Weights of a small GPT-style language model, trained from scratch on English Wikipedia: 3 heads of 128, 535M tokens.
MLP neurons of a small language model. Each row is named by its layer, matrix (down: output weights) and neuron, and shows model dimensions 256-351. Each number is 500 + 25 x the weight over its row's rms, rounded and kept within 0 to 999. Numbers have three digits each.
A block is one neuron, or neurons of one layer that tend to fire together. After each block is what it responds to, as a language model described it from the Wikipedia text at the highest values.

L7.down553:476466504496492484516508490540503439512511500494470491474500483496491465529504500518514520480483506461526509519495498509503515464489516499492486482501511519444523469527505461521511498478525480502536508536461503473492483503479506494460491519528478477492485491499496522496509504512515496502
Responds to: The first cell of a pipe-delimited wiki table row and its closing bar, often headers like Rank, No. and Date, or row numbers and years.

L6.down221:494519522515512501518487490559576486497546493480518506468508458509515455484489532477486505472504535501523514495523477505486475485517511487504535482496470444470516519491467435508502494514505480528487504494439537487488499464489473477476493521503514474498450494487507462507511521469512504498
L6.down677:509522457480471517519512486510473496481529524441523492545492461474510474510492513510484510500548515493488539541506508491450512445496523506473524477527480457518507522445495487501544491522520522486507513528490492505471517419517484475525518512481495470525429500488515495496465519472512486548
L6.down1086:525506461492486550510481511514521488508500469508503533494496486546501471523492509433476457485493454483487468516475501525494506532509498461501528460534548490497496518469461421517516484530511492513524501475511484489534481504517522477515473503528495495511500488511548446504520523480551502515
L6.down1361:555536464501484482494512508492523514488482489487472474486473527529488504514462489461517485499519476510503456491512507489492475505482478497560549496501503489504509533564463521488535469491505465518498512456504499527495486501471523519511488524523516491544512519492493479490472452530491483471
Responds to: Mostly the last digit of a decimal latitude just before °N in Wikipedia coordinate strings (44.783200, 38.54888); also word-final pieces and years in tables and lists (199|0, Nicarag|uan).

L7.down1232:530492480549524487534530476504541544535501507499496459502451510509464479474486524479489524487489485474495489495496514451510517529536451474505478518530510518466498517531481473530479511491471497508526525511475533529538497528479488484481479526504488513512508462469472510511497532482508514551
Responds to: Last digit of a multi-digit number, or the dash after a year, in infoboxes, tables and coordinates, e.g. 682 ft, 1993, 1875–.

L6.down167:475522494493476483455498497501497473510476461456460498455564525490469544507517499492501507499480502489460505516486527516509486555472540498462484478508517510548482508512541486534501477512471505514464535509522494474488494531525498509498486478505514506506484489551504509509504525483504510472
L6.down269:539520466523505546504489483481535484508488511559474440472513524523483527468498480521461521540482529479514537508517506480463509526508494518495467461526549493539516530505467513477548505508491491526481470530512502460568457536516506468542505494527497489528464512487494515483505488503467518547
L6.down869:485488502504452516489506520474529456475519504519489488512525495509483511476470499529490531472472524454469511553478485474515521537454514523453486496528525500476514513498523439525503494511522482467514562527511532502510520543472519458491489479475522509532494486466504501509506497507485511524
L6.down982:540472511522498525477535465523519485544515509483516513486483494480518473513487533465506468537522446500497489491493553532472552565482464525473530470511517478483511487531551456492482507535502479536519476510488461526475513504579533491470540468492515494478449451476512513507491504470518504505
Responds to: The space or first token after the opening pipe of a new Wikipedia table row, usually before a row number, year or date (| 11 |, | 2015 |, | 4 November).

L5.down398:500508507524460511543508502482474487507465442464531521501530477493471503493512511541495496545522491514445519489492514501477479517494519524508503460524538498502503489542481503544498510488467497492499515478513533512520498498455485502437527554493504518565523498497500533530464466499507456476
L5.down441:499503477474505497497512498493482501488484467515471542501481462531535514499502495485485491523485551500476511522485499469521496450530461453485496490534484508527473527562517484531473494524497519492521517494495478519510532516517499528472522490501490508558521546523489524502519478505497456468
L5.down520:453511504492483519507471458551530527554549523542555552482522529520498500489499511473521479495549520508532532479488534481475492553501459489537493516459516493486515455462548503465503520497471531463433509504530469489505466487483483488527497527490504490437540475504522510532509478515519507488
L5.down693:497505463458542529493488527494471532520542548458520480500482498508506510454500483511449458516507533494503469450506458479504500494532461505546483491508488488517482516536506515482481512495477478493482547475504557487492493529545503500517516466477497544470434499537488522522516459487469476480
L5.down713:453472500510445550549454464562507518537548493516537501513498518433470474507478503487547486514552487477513492508512531514465536528522497538556508496482500480522498490457532497437496516485499534502469516490547474533532474478467495470556517511508525510440508492498477492559499534512500514524
L5.down715:514500545468485486508499494460530510461509470516506501536463518507458509437522496532483487495486453486548503498493508530460523457497538493522485491504535490453453530516503509455517484494500481484499510517468511520513464494513497475489449497537515505518483473478517497470515546517521491511
L5.down733:534494532498519453477470539464538489530496443517523485484517490512581523487513501528501503502469534478466530523481486483501471527475473455520483521494504567520477517527512528522473533488537520548519472496484475463490536526521530496492498477528494511529529517511511521484451495512515512452
L5.down787:547545524498525495481512541465452483500434486477524522518518492539508477487507481535503513498529548505472478529486486516493492511495458501491496540506464518487518519528485473547505483484488495460448491494477497516487516495486528523464482488493493493542571500513553547504501497496472493456
L5.down860:502519531499522487466456539479478561513518513500481482532513484498531518426494474479494501503500486475496454464481475525512516482488474459495469487509483482489478510524478452533484481484508494481494489506491496483506530509463496466517494484508494497554485517528509504475493525520506530475
L5.down930:493505496495505508524495476509483508521573501519542501484508498504511510479514483537511473475507477537475484523471506497467492517502492499530475491513510466511533477508532504502545519440508522446505508485540495532519544532493506484559508487487525509500503512499507505472509474483478498454
L5.down1085:460466519502514442485469522492533533523464482519501503472463523464528506486523452524486482497512537435508518528482515496536434528541502458525526520529496516487471507508488506488473503503497489500522506503468486510507506499466533511463507469471485462497524560506494538477465494512509480507
L5.down1125:490479479504487448494484516468509486513503511445501490477479492493514514467486525519468508486472507480540490524469499503472502457544454486492528484504524491503534495500520484531507463532464501466493500511530503501550472506504465506496490519465481491506532498450507490513466484544543497516
L5.down1187:513509511510481484474514517485552450541501508522509472511531511508543502486494491504492461508474514466487513507463536520481508512523480523524466522525511488507521545519474524489493505512499514499526501468490479466482466493524508515500495519441493511476525507498480555493502487472502541529
L5.down1311:503528509485536507560499549499488513478449483455493493527499482534465496520480506515479507527476491509526512471488485485467480557483513538526517482531495500499520525523499484512491497497489534488487502488547510510461542484518467507510485490445493489478456495485514525561516485432489488501
L5.down1379:512473520504530520501474509507502509514556537493505521502483544450484474500478481489516484513562505495517487524517504505480540550502482496489550461494503513499523474446518472449472503523513489461544526441533504484522489526488502469500485497521491516452499524472487464565532483527524526441
L5.down1488:477495478455513472479521502469454481489474524479508520479541493466539515502552478574459483510478510507492528499464491467481502513511483520507489475506537515523492507532494500481547512510499484514490519533501452450528478485505522522476496498482515506528495564468552508430495476481498468476
Responds to: Words and word pieces inside Wikipedia == or === section headings, such as See also, Reception, Description, Career, Soundtrack.

L7.down133:498493487450523493522522535527503566458460509487514536485502519486468515530516502483516465516507485536506495477473543475476498553488520496547529467558503442498476488477509482470499505516518521508477513478533536483507479468454493488514513476518476491502473479498531451462498497499532520503
Responds to: Words and word pieces inside Wikipedia section headings right after ==, such as Early life, History, Club career; also table header and name cells.

L7.down913:514504515480527460521463504511491517491511507499540465522464484463501481493505521475501495533511494491524433543514532454488482489491492489512508500536467521453491515483515483487537497490460506495517466520490495520476475510475499535486490543450477512488556489525494538438547474501475495483
Responds to: Column headers at the start of table rows and infobox field names after a bullet or hyphen, such as Date, Team 1, Running time, Total.

L5.down61:491488504483490549446499521509466478499481506491515477495480470518455473482471546484467474491487451498484489475459432512492525515558510484474531469523513507543478507498495434505467469535536480472491519524476493543528527516493491442549517504505504500465499503541501482537551506511505520534
L5.down127:489490515472503555491467516507479490506495468471496512500490488517510497446491529505480497525502456527480479487488434508492502509514518500483542464514515458544480496476479456514469460513491484479488514532463511527519482492526504456533508515491516514445471533499507506524547523462483508511
L5.down260:504504483516545481474479478491500473515478491490487502495512485482472525509488566486474493515506459483528491487523421515552501479521525541523504475536473453560494509489489457451427524502455533463502489463506497476497522529507519469478475517499517499503479515500495508477534511484458525458
L5.down434:485519460522519548476491516518529493491499484469540473473480510496486484482504542524446483514514466534515459503516464519492520458520519498517497495495493475453462470470460493522500492529474481479483494513521511503508531495494474485461459476479529506465502498515476482512517535455502558501
L5.down500:502517481500515528505549549506503505459509512464559525509465459512509511496504545558502468530518472486438488544488500501472517504524514485502494505517461495495502472510485515542517469516469505505481512535506473515506473502522476523502528511467492491484485474512468521463525514483491495529
L5.down584:487497498557513553508480518509499558526474519494499510467476489537473491504499556482478516504465501520499464508464447499496475500493492478492509498490547484456438440477485485489503510502501518506488514515542500516509529480518491488534476490506494495479534484496497464558505515532507516545
L5.down618:466518489502479471490528509510516523468524520501532479559486478510503473516487517509500481509468459516457515524480505467531496542544492481495455490538515495484471495494490493542533484499506507476491501450481488479491523509499476492462495487528503501520500490496496488471484508509468480503
L5.down656:522470483528515506506466442512494487523477497518530476527514516426472508513484525473513512480511485487487477509538452506517503526481520498483508493511540516521529517495481472501539498505497497499487500543503532494505478501518524479471459534549526513530534509492492496509527495456479498531
L5.down704:456505475495506486493495504502493498498535489475489465501519517501482512483493483480419539489521511492514471436476470510452518491446518493469510511525545464460515481473518473473490444486518508477521478498526514481526463511472537509495461524465512530490436545504558500553516483484523452470
L5.down795:525485520574494530491459502471524478519499498480499452482480463467475483505516515539485484488520489489444453531495462469443475548494529477521519538504484494467441498479458465517520499490506524543455523501489495478515537505496531484488499487545485491443511532464502500498489508497490531505
L5.down1001:511459460479510553501471535518493505502471464464509471502536498459517494490492499489489470489523482469468485536486454512521490502516514514522478436536478485515520487485502427500465490538505521485592506514504518477498539510488498458465480481563501511472481532531499478508528483485507553506
L5.down1027:489497438501488519491455553492450504508513471445523505475476476499495485476488546506481509503500504514507496549498484505507485500502480426495491510480494482510505512486503536550528526545460500487485534492531488520493547501523487498506487470531507500468487475518480484519490544452476552469
L5.down1126:515466509513546508484473518513497503501512489500485459511480491444501523472496518514459466536522509478467495500471498510457520549466506512544524429504494544501516495523515477518518490509505509501538487492489503481517527490527527493427503545502500500493497532483528514500543445456530527502
L5.down1302:514496480507493482477498553538490531524551527469502500530471484505504483466517513505480489555508512496473503494485482504479534500538477487506491492563496477464486472494504486520516514508518525490515490523506490494483516508497464494535533512465511520483482533518507488497490488509512521521
L5.down1372:513495497550481521492503545480554477474518476480521456486462506507496479473486501524466510495532473506511433488524472493477500495497523527515494472497493478471483501460477487456482478529460517488474525494471497483505603539490523479486459484499496489496473514515495526533523519447527568526
L5.down1505:499536488474475468488541479542488532504498493508468494485467511522492479504490483504466507488462481508497466444511509512523510459505463537489520450484504500478545464498527516532515497448448478497482500529561527496483457541485502498519479517519499493531535473468507508506467503540556512496
Responds to: Last digit of long numbers (coordinates, ISBNs, IDs, years) and the separator closing a list or table item, e.g. 201'0', OCLC …'9', DAY';'.

L6.down106:528537502502517564522475489533486498528516490469495476514482518509450461520505506499509452497538485487451481523467443480500486500498481513520537490479476482497569514513486528508519489487517503497497489495512499490519498512531492455529473446494504481406474470501504502524463466506494555489
L6.down225:485477522497517466478486524472498503478532483485469530501482482520533496476485442541486466490527527509505526567490495449506515471507502488530495496524501489518500508526487522479479492468484481494531478493489504493481500490465460535470482475495512489533518531517492503501504500516522501472
L6.down676:486492508485504505494462533506526514471547461512473490523544498524492516487475498556565521471514542519505498503504465462487511510489490492509494500495485492522485498503481523517498533487494486527468531471494493523472518511461502534511492482477517493495477444500502550507486528496443518506
L6.down942:544514521498550538453495562452518477509507494464517468492454482522514518480526471523522462521507493488474496509474487470470502549462480493503544477519509440522505532541507497492513536479513528487479532435489525493470536524499501512486451536435489489507529476444493544521470508505489528507
Responds to: The pipe separators and column names in wiki table header rows, as in Candidate | Votes | %, plus section-heading words like Biography, career.

L5.down82:501495479494491487535451465492495475502506488490534488528494531477550526498545483474483454529523513528530509461520477471503444523499460477523489492499479473446492536529454446539509467479484525526509497457521507508533521594501498493516552527477461496532522505486520509478504459434518493500
L5.down183:491513505530507500515572533532493485491562500522533493545512473478495480466484534508506516532498499481522491530527484476486502476518516461467501504506488510531528491482519484519529515470505486532460501494462490499469492548514518488509498433527496497480509475481479474501497491492511501505
L5.down227:480475483511485474484474486514510470496474497524509493515485456500474497471483536522486478515510495533527466489508486482479487488521570537495493527514497474524471472490527485531472490478498529552499439536456515523487519527508513492501538464538494489478510502506512481521527479488476483507
L5.down341:502493505520513509524525499472509518523501495493509533493510501514491481457503538494489467472543523505542484517491463500501473479534497476497453483459531480477505487506489520542479484531433497540489504464494519487517477532483501513471499518510517534496535503518482499511506507522500517445
L5.down460:499508474508491513508484526502481456517477469506518475515469476516470498525483536510510503471497453522474472514508533518440494490525571478440525501451531517502501467524528488467508508490560492529526501509549515488476548504473492498522495482541515505483503522452448483487550487478512484510
L5.down485:485507510519494537530521500526492472477543493508529517498520469513467497539466576431465517527502462472493506518521537515479453510513507502478513489513500487500537485515478497514498537499484490523463483478488531466490525514458503488432470497520494498514502485463497486499493535501510506513
L5.down493:482476476513516553502523501522504492469471502433478498531501538518455506480464561477512475478525423472538503495520488533483499478523522513480485506547459458505524476487541482483434520549512506516467510493473526493511520498537502477495455465507500513452487449462478477482509510494499493505
L5.down771:520538516515510485544499521510478516473499497480493510520531503477472477507470542471473538513495475478496517514522529474487503519483463549507498450488494520514467470540466458527491525482453456499517489494460546491476511515505515474534513486534490512509523526463487484506492477501470507484
L5.down858:494498459483468540541528480509489527525493528467516496541494471500451490504466535485468497521542467477483481496484504509450531501534491513491507461523493464553527497504493456505486485509545504511507472509502506540517520518554509476497481521513489492493485482492469451473460463491492514518
L5.down873:547495512519505461489483503456496476537510516504485526484498489463505545511514524480493525496484469488528506495487513494452510489464501491484502535528442497490488466566480500523500468432474453503507496491522494490506518478518496523473502497498517496475492504455527517494473473482495456492
L5.down985:502513541487502504484477439504468473508448510517529532530503496517469509527469525547493509437474488475467530510490502485479479512476499517518458518516525499522478505453513514504512494444481513478463502528462526539473518495516515506496475442539509497522486488479528522525453546495517522476
L5.down1010:533486499513493503471480480495483483502448485473559474497523466482493494522485535480526463482491446446447484486470498517483526473489514545561507502531492501524459520470490505482468495470441503529524497493463525515517534540541541456445486495505500517492468486493479492567500477506501507517
L5.down1225:492501501502531480530480474537468458503488476506473522500490507474549531485477495480523471492477518467515493458519488465488495540502550488520505529553493518464487505509532512536491486432467507541492434482537514496498554508502524505520518494511506489523454478493490485481466466492503476468
L5.down1253:487500479517498495520437484479508424474491523485550518483468493491512521495508489495512541534494474515516521465476511507455496507516499540497471525514497528504439519512482488511510494471489477498488506496509497469518499526513521514520507460487517522519476488470476500524547514472504495513
L5.down1477:488459512468559509523487491514512496484532500495504503499482497500471535505455559485489487485488515505471498482496481514490483481528516533534520495479495499509510499436526489462476492476472514484484469507507531509511477539525500467536499470503501498476499507519511506510503499475522512475
L5.down1499:495521466540515462562514454484475495456495472471540507525526525488474511514483511491469540465502517500514469450541471459498497532518528473467511490508502505469459477507496493464498456510480463464487536506500520527485527464496500510531517508479500499467498509485489518478488487471505491499
Responds to: Final subword pieces that finish rare proper names split into several tokens, such as surnames, team names, taxa and romanized Chinese titles (Wang Dongxing, Wrona, Taipans).

L5.down83:524471505516500450502519532553491491536485472511531561485504477485517513539482499509495448540513519482528518468479499492501523493507509537492526492525485498445433533508484496480481498500493491463561541492485518516507503523484501494463543534503506490515480524525510478517516469497501483511
L5.down96:482452485480562486587535495477489490526498507503483503456501488531498522534455520506515490535490489503497564468521511497511470502493501476539448500490506477528457511479526537505485477499478473479523497510476492490495501496506478514472524522469511507481510475512502514494496539505474518486
L5.down279:521507497524501523516527523438497477494507498512537515505570463498505466542520533500522490467517503474493503495511505516484481517471503521484471503501482518488474493520503510504549495542500502484489567473470462501471520519502546501486489507522501496485505478474484496495488512436518496486
L5.down281:473518507468497518506470477451532517513496490493509468520473520489484469464479509500486499516524547460527527485566454497521472560511470485540494407525523493535507488479510488502518497448518541503523499509558497506510430516500478517516481538441523512480490522521507508461479483491477499479
L5.down344:520491489523553499537517458512556514506463476512483539519518477518538483462444500476547516530539509491522493488476468453497536487479504524491466495496497468484482516509498490464476520509501498479510482511475542507487488528527540465469498522467532486499490469500549449525525511491493478502
L5.down364:517512449501479479493510505487452476504477487524499538520471504485482477560488560499485505509488539504516500489514493496479488520502507509502505487528488525509488502553513531510502518533493492425476476533533486509533500491536495508511476512501510497492544490494489518502505473459487474507
L5.down448:486517449543469489497492536450464511511515508531516543515472471472491447562508545492505490500509538510495501487501486500487531512489550445505518511545479561483456516506506547504532520513476493442515502516513484498537515511503506525503477499507509501544503501519478479486484479483487496511
L5.down675:495508486509494511526514543487498535473521527495555547525549451503491462487456493487479505500535527533467479535486486502508484484528467475483473519513482488504514537528505475466519527510519513494491501501521500505521543536481497499479503468512495496523544487512522470497520540521466525488
L5.down769:511528505518498505521501496515507474528513468517485456481475522528540508511538507454517494513501472573515481440493508488496531473494504516499503498497492474526483469512503510494528491513525486487489575486512521486514475517483503505517492537459502496475526521539459449473502538487498490537
L5.down922:511515497493518507516479461459492498481481558502512526513495498518480529527509531465503463494516508496558485491500483508494495546553453520506496487480520531510511520495534495505478497492471494497512494502520494493502499492465534519428490539497501507473501498512530499474501528509472494496
L5.down1028:501474479491522491552512473504532463482513471503500511538500465501476464492489502473497488482522459525478480494467467478511529488493493520456516519526521489523490529534502533500452522502461540495510506550525486538539550505511562495464495491504483522486486493526488510486485455475499517564
L5.down1067:478497502540492505504490522486477532533500449567506494446510482528536508535457529528492491482480527503483536498521501502536493545556536514512502541492489500445474554513498509524494546484529484528473522476462512502488492497475487520454490468531518480502495505528468525480477521518480486475
L5.down1301:529501519480475484470509477480494535471489513514489499507464482480487541529470502476541512464466499526529527500534512494505495458486507505520500533513547517506452504495446507449523508526493485513475499452443515523535458492502498474473492454521492491534563492476523510516470505502453502519
L5.down1322:520527480506462511503526514459507524502542460460474485471484488462485514489519500562450511488504514511504492479476475494496532492457492477530512451513559500527505480533512507521552529482495500529514485495553507488509515496516500498466455482529513514466527527514489551486479469473463502495
L5.down1325:513512542517515485536526484509515461540514545502460505509482501433490512492533500484475495483521500547507497504496532494474558497484525548491543489546476460497518509520549482502513488531478483495537502472505511534504485514471455501501466490496509482502509490484495494477473489487547500510
L5.down1395:518503440488514492511499534470479501510493473498475483516515496522499518492534479500476509517538490500505454511455534482468495509474454484521524483525506508496516492493511500511542517471494501525478513511497474490521562492475527514513487523501532506469515477486534561460481459525482429507
Responds to: Field-label words in infobox bullet lists, section headings and table headers, such as Preceded by, NFL draft, Born, Architect, Personal life, Rank.

L5.down98:477492509527487511517497525483450524524553535521478464480568497467514513517495515484522531487533557488512513509493535472472504497495520570482491526473504528502492483507483542523502589485513429514467533470547487456495523484532527477480507527464495503500518476499455566522486544449499435534
L5.down232:510491535531492523458520507504513518489484529489489477542520511493466460522524510519484519525490475473461521486488525478528503463484530480544517440520490503480495490526514509518493504506484481524493468527518505470542584500503546493483512512482502501497542494467493489500528491528522479510
L5.down308:521506475508480495467487476535478508475461497525485484494492467493489492518484509505503508510520469502494534497538531519459515527482473553481488494511466506546507490539502467476511505515485476503483506458511507480488505458593525502517514539515520509506492458501458529502506518496471478543
L5.down442:477483474521504483528498480526522493493479522474507519517542501548448497475496447538542518538502453512519513471454482532471509497482501555501494513523530481513519522509518543473477481516456494490515542464528477540478474543522458455509462535484532512436504513486542513537496490522548510515
L5.down602:509484523476483442445482512505527504474553504497531500554523502505526532450518505499457539502575507517494498502509488500491514498477495468517466534461507532511503469531470519496496471492478492482546531508475475487480517515536453518536504487485550491501498522497494494485447489484498526490
L5.down659:508510491461500493519462516493494480505491471503523520469538540506492481467501504522514463480521513550493506511501500485521475525496534498498518559512491484506482477530527515524557490514462488515487487467501496496476528472497528521477500510489492498477507477438488483508551502500475498489
L5.down676:484472531505462486487534527511499495470477546513471493497510446486506514526490528499523487571519505465510492501488520523519555533499540496445471470523520509484562481495542494427524462504505480542517503495504508491511467515520518517500501480527510511482498475522501525522502499510510509495
L5.down714:511499511479474455480513566508493471475496497483449504515483493519528507482506470548501497464501475492496480541485495516462449448458493494474469499477536486527475521539448516515483473491523466477549521501508483455507485521542485509472494526522520508544498509517523520443489475473485485486
L5.down789:482495529526534523447465500525506500503541530484511484537495481465444446570477517473492474434533476526460536512512503496497512508474456503444494495509542515508512502448477466489497508483537538492499525523541527460511507511494478509487509493539501495456504496514500493459528503506504513477
L5.down823:519531498516494510481512496450472482532511490513517514484551487484495535518492455512467517482478530497483509508517544527470524507482484499520492514489539516480486518487502532459482541510506477480534529498498470459516405491531504516521517483465530507509484505495528492499494509496510449499
L5.down871:544432502509541552500479455502538497515464519525498495504497477450512487519434521471498473488501461469492480479506490516512547498543505519517500475510539453501533473475512457503471509483517510537502512533509613528525529516460481477497528483491452494495499526490531444508517509514514476511
L5.down905:529484464560513515463478505498519516540535464489538508484529525514512532529513457504509463494514513507463480498481526524474495507504476456498478461476550468523472496478540439501461563514501538509507536468500497517499479500486520503477520501487492492535542533508499442526533528532490511523
L5.down1140:474501504475493499524455472516508465458447545508477536471488537514473491504477495468472551496494452527470513506510493492480505530552499473509516524505496516509500488518513491510534517468526513494496510527516502496472497531530517493487476531510495463438469459503503525532497535497492498501
L5.down1423:485482499510491500502499526498461520457518462490451518502507492524489515488524502505462475466529511514490498531468512477495521502523529481500499535527487479536526463519479514531533509517518487459486500485491477464521573468521522523448487514510489506467516480501478494502518498517504513499
L5.down1460:482497508477498484502543462513494486434494527543478499482535464470474440509503486441510524504519514524468516525527488500480505472510511553471485516497513514509528510516458514543493540504507464490481484486503527494484494514494487507481492526505495470538508489486487512476463533434474521473
L5.down1478:498481487487495476473491482491487481538500491496523513524464525488489503513497526483465497513514539508528507536530495492509506562518474475525497503528508505491522448494545491467467491466455458491493515487557522476518485483529521505490533540551503510523497498518547455501458498531508479487
Responds to: The space or first token right after the opening pipe of a new row in wiki tables, mostly sports stats, squads and election results, before numbers, years or names.

L6.down1004:456531503446513500479490490495498507490462546494523516530444494495538468537468524510442471513510492499455524494462473526471509476490534483468528458519506500493517471508530459496493490448528544505473502499489515491504511483524487487495506495499500490507409581523523491507518515510532501516
L6.down1128:489478537501488488557514485505482481537466472504502491523490478574468512536492514444564539487510473503490500518495509529514492522517520461511519453496500505519545494513508478434511487493496525521481494529524482519493574480506524517493488547508526493484447492518471486500499485486533500516
L6.down1272:521501490469540493505486510518532467474475467522525505565500524490520533519494530481477500487488474495488481523525484503468488512538539462517473449545495507500541514511518493520475487456514482515473472543547520460474542518495507521502506563486520457541480521541516438480521478485499446525
L6.down1401:487502486492497509473502481522493487490506512495521513565474470499504512515471563492487504517523475458480498501500453526468522507556495500534508473512516503528514518514545473536463495471467503524511483509505537511516580517526541473504498493487472493505484459475509474476495472476538485533
Responds to: Final word pieces that complete a split personal name, usually a surname, in lists, tables and sports or music credits, e.g. Hutch-inson, Krajin-ović, Ed-wards.